Weights of a small transformer language model: MLP 704 SwiGLU, rotary positions.
MLP neurons of a small language model. Each row is named by its layer, matrix (down: output weights) and neuron, and shows model dimensions 32-127. Each number is 500 + 25 x the weight over its row's rms, rounded and kept within 0 to 999. Numbers have three digits each. A neuron's up and down rows have the sign that makes its largest values positive.
A block is one neuron, or neurons of one layer that tend to fire together. After each block is what it responds to, as a language model described it from the Wikipedia text at the highest values.

L3.down30:482505501545506480485461532487535548501503491503515497475487523501522534474511501437493516480446510506497494480507517545467562511482493454488530501510566504547485525516503494479494523522478505517493532494489470507462466521492509500494510504472480492525493480478492507568501493500503529491
L3.down54:499481499460503474474542512544485469455484524509541428510535530529513552494497533506444547495484502505474518552517461487536492525505542516507510520462526503516473497483473474510483518479485509493462477481564515485550491546530454497509511498517484500477480493513527522530525524478478483478
L3.down71:455476520516547488501467488491471475544464465457516535488503483505500489519509478480534506469548518497488526568459442528504505516540532481577500491497523452488490534495499503496509490441489539467466500495540523509497527481518493466496481516510478534449509496500478504500518498489547455504
L3.down163:481486480469540501524492549505467516489479466480500495592519506548477503558526463500501525513531490489462553511534511509540492465536500501498500491493524505504481517503505517527461493460516509486501444503487486472498526537509478492480548513515469518488472461523476510479568490508499449480
L3.down177:530518517513480492471541492487477484536517485531503522511457534491503518561493511515502459485518482511500498445457506498456492470496515469503491489448495528454512530537496496503481456533532528556473470471516493487490535492473474446531512502533532468570519535520488498466529552487451505517
L3.down211:495487508510488475463517529488489501507495543490524445523488510459515509502505495526520532503541482501516540524518517418515484537520511495435500474504479487483461526529543527511501494508516547459444523501517500511498547502500478544478540507486524520522469447498486484501494535489515490453
L3.down329:514525483509487492501492498444540547488463531548506536485508482571492494496525524483468481488502494435491493450525505523487523516531491512542517531489473474500512509512505575493490534466515528524488497492471487509491487560525492556525500476527478515481503484497493490484493535512505473522
L3.down367:499508559480484540502487501531486468533478540516488480529509528469464537488459474507460517513507494472467521500516512511488533509486522506478568507460495498442493503495520509515518514460483502534524520488564508516448472509493545469508462497516470521484479527515460549503450495483478455480
L3.down479:494512505502510517514490522507497484535475538507512468494501500533497492499476489476476521506520484470487497490487486508499511553530486471488482507513513501518477486503532479481457558480518532540485524510503476516484486447542521497472529498471505515457507480547492500510529545516468505492
L3.down498:517527466539480517553496521498470511517535474477500469481472486480471477492511494493468507504444466509507501511523511438472492559478488484467570495473476529491498547561512497500503447507510506488504470507459508473517545518513476531493483473494529461539519469451521527502511520496489524526
L3.down517:533504537444490557530482487545483466476490494494481507453513498470477499508529542471495536485527509514497504521519528510518529515514499546485556473522502496494500512484477484537500485467507545511484479555508522461524501512482489514506518491474475503477480466506463519498524499522476467530
L3.down522:463506490493500433477551495546524498492490518480535453476511508476499500510504519457488462526505486513505546530603460506490490475503485506521495491492494483508490537492514486500480462497510506495512475516529500480491482514482554481482544510488469503489467491515520497524467509542522486510
L3.down538:488498486511531508533497487467503491483508471499520516463520542529459485483497541495488507514530488530500515504487514480464455473518523515516500507493529481457534523538521545483506491441492509515524508457499478487545469499473522517502485484497515532487474456443484525500496519417523450480
L3.down591:501556485442484474479529493492494481480533515470513521496490533484502532491476506452543487467488517497478462543437530444503481487493511517477505508508543496515477524492490512497509491493528490515523527543453455518503544500510475495499464525489479522469469495492490538527475498510502514515
L3.down611:511499518456524531506507528531465466495508510496501490513535564511522516500476508486511520530484511472466490483496538481523535488501493498507551493488483512477521485477511503501513508506533490480479521464512507515487539517501443528511511505493464510488481484501525495522464527462523517492
L3.down646:482508508453506508490448524499531544527485468504503459467560479470523493452508544527507567520491523552449513538543509472501490509505479508485476464481501470496488512488531485473493502495501490497476537503496514530491496521515490559528503518501443486494537527464507502496471537483482498465
Responds to: Mid-word fragments of split words

L2.down484:523502530501541484489504541505510491475503495490514535544511485532511502476464514521511537504479491522512508484420521495534475457472533524497498504497508493492525484478483507475436510485486461524499498497502498506536491512505495520486528503510499483503494488484478494519492506513524518494
Responds to: Word-joining punctuation

L5.down91:496479461497522495471491531507489577519486520497503510498513480517501492486524531505457477531484511526480495481494522463461503522497554500478467500456496514499503497491497529489497510473517455522500489534502516498501571470513491537500534485531486533496533520515546507508513525534505587526
L5.down92:511536499488464526477466483530515509546484510494446552487478517515496478470543536500505478454531487515493489516555504485501471490459548462526513536467468505505490482510480471490543505469507478505485487489511508526443465502531526492503469518500463500556453529461483502478500493540507503475
L5.down209:534520519479564494510494504502512486541452481496488505519521483481529483514480486485488541516533524494476509478504496511500481455528524472499580507537499510514448494500529483527483493570474525523513436535505484508504431497520487515505513495472504529449488512481466482554558460503477464498
L5.down350:491494455464543529507509482523447465509446482488472554487507491471516507491463532508513510503494448474502505501541524496516532486498510500508484499497528499528503524537493519503454498437474497532500459497505520456468521493533504491462512504518470483467457489493485506490493511509476503518
Responds to: Speech-verb endings

L3.down46:494507520448481484499479512529468541488485454501433498540507485519479548517533513481527500476463479436516465534465527488490502453478511501472501520463485535498492513502559493518524482495465529502520527503488500478530514539462508521487519469494528476464487496497480515566499429473477511539
L3.down138:503489464538513505522506487526477503504495520521567516455524509472466491495482502540557500519500508484509474503507515491502497506483502498500483484513522501447504484487468433443504503514500539503543482496502512502519509506568510467494506483462495508511498501487541527452522488498468538478
L3.down159:463512567533497495520506510527521541515552502476502506513505495505507475493517529510516518438519507499480463512470500508482513492518472479492559510529505467544484518508498532500537523527531467491503529469492502500483541473478519472563552524491512478484520502529453493469498535507526573492
L3.down166:498491513495492506494493525491485497475501505498487527518494500460531511530525470456509482528482538494468511470510465498478545511515455520532519488496545498486483516512489476482490566462504495483445482502528483463537465542490486520524499518473522508484506520473490562533508504561489537500
L3.down205:506482447500490489467549491498526520513467506491483500505511542507495480493500495519512507516517490512505473502454494518531458508515517528501558505506462529483478473489485498477505543474523486464500451447471498510517552462494537505528506522487524464517471479509510495516487502516509537478
L3.down238:458514467492535467474489515512553501479481502537528498508508486504449533478553512478497515486509544512506531507503519506518459499523487506509465521547503502503482469492527496497463490542469442484492443499527492518496499499514492466538515493485507468478511459475463499508507511463513479461
L3.down364:526494485480542483509487538500506542483514495457552502521513498496500472551470456526495506502458515476491514441492510474502519519495544509477474541501529499474475499525491455533519441531537530537493478494513495498503534464540468527499493518521487547511528501467493512482518486526491548463
L3.down371:526479476462565522479483549439491464512477453515513468485498461495521518493463531450491523482508512458482526533486548488509499516485515511513472499504466470501469510442489519501473428481524531527505483457509522529467536498501478510498509484524524511479484477521499490482469514474502538463
L3.down373:487533503496504491499473476525491483522516513490472522532487551484511499517534477414483474484513473504496483509501462480526510458513507463483502519468499515492460485486492507509533512475483455520476495473532526514500522522488559500503508520507462455520487517519518514467503501476504523517
L3.down383:505541501497502555528516506498499469498506490503485460486500495486504510472532546497497524469517517513519502492468523499485502444537487524466496488465498517499482494495475540502469551494509513513475505541495478486544458541498485507463487484483468485515505448501494505513506499457469499499
L3.down405:475481584469512493514494487495511503530541511501470495510475472509505446489489507476486516462515456512503488492499471530486499485506493522541505527506492476491540481486532507525469487477516527469513546485477516495498419449493539511505508480486511462484512498525459472502503545501529572485
L3.down540:446525530490501510477503512504497497505460510484491457502514500507467504495468519478458444503501466521469476463528480488513523536482525527471529485536469562483550467501487524503510501516483484517509478492462508481502430519496493510502457522513456538518502462462525474483521498479493523532
L3.down559:521469483515516484492535467512481560486516473480498498476501551492479459550509500517484464523474489523532494480490497504548462549487473516467512464477529435516537516484487493440481512496516493531482480515529518474487504488501490491516529499509552509498495554498510515466511486489487537459
L3.down560:495509563490519504496539493508511508527541464499528528518496461573485499495488532479477483481494489513537480512457492471539524478493491504541490510470510468508513464451481476470494498526477494486525506510485485457502486466509518486522488448495541478504487503537467449531441518535478536483
L3.down580:502470461494527539500516530525522467540529490480522502502508532512517496528468536556483513504484472493524452533516511521511606501479533511490531503536482502501487525530549497517488505520489516501527505504471516470487523519538541513516460518498499478443484482515483504534451503478503522470
L3.down678:510492581486517459517500503525489447493533487521521496475497484500456476476497516483523544495486476472525474494426513503516461486459501480478479526516476479520528501500496511479450549507492517482520460500442507495485507494495511492521518497491493458490500515505487489518506557479542522506
Responds to: Stray space tokens

L2.down491:513475550500502479503484494514503458499491509489478494481556474532498493514493508492502502472521481517499492515523488463478510493478527553514505550490529474503496460464526533532469492505537514525500526494434490523565504514497487481507504483507481496512507469510472539504500536487496466511
Responds to: Word-completing subword fragments

L5.down53:481534504504431511468480469523500532505473526532441520526515447480479489504512520451482519503481489499473520458488515491459456486505541518495514468462493536506502487481504539527475523489520475510526522496506495534498472526537481467518533518513534487538489485494494456504504509497550508459
L5.down263:500490533512491502507495519524522512464541490526459477489483467544495529488512566489463490506505442522502533534520504497546506528518506512532502519506506521512445489537502448530507517579519451507497466479467510504526445517497505473515515514507488465516454492492498505513502471491513539455
L5.down515:488508489482463491496498489478518441475502505516466479472532502484526510511470499500485486543496475503539479511513481513509542442505496546523510531526504514549520521498487477513506517528547531462528488431513448515521435521497530489487457487506483537451483472479538526504502513509518516512
L5.down571:536525525499483485497467492513474530495497504492496478520507501510466511472524506533537510501477482529506506550480491498485533495502504475495519525503523460526517431470500501502510507510446425484521473491466505479519530507524514461512509473481483507508494474488464504515556550506565565471
Responds to: Section-heading trailing space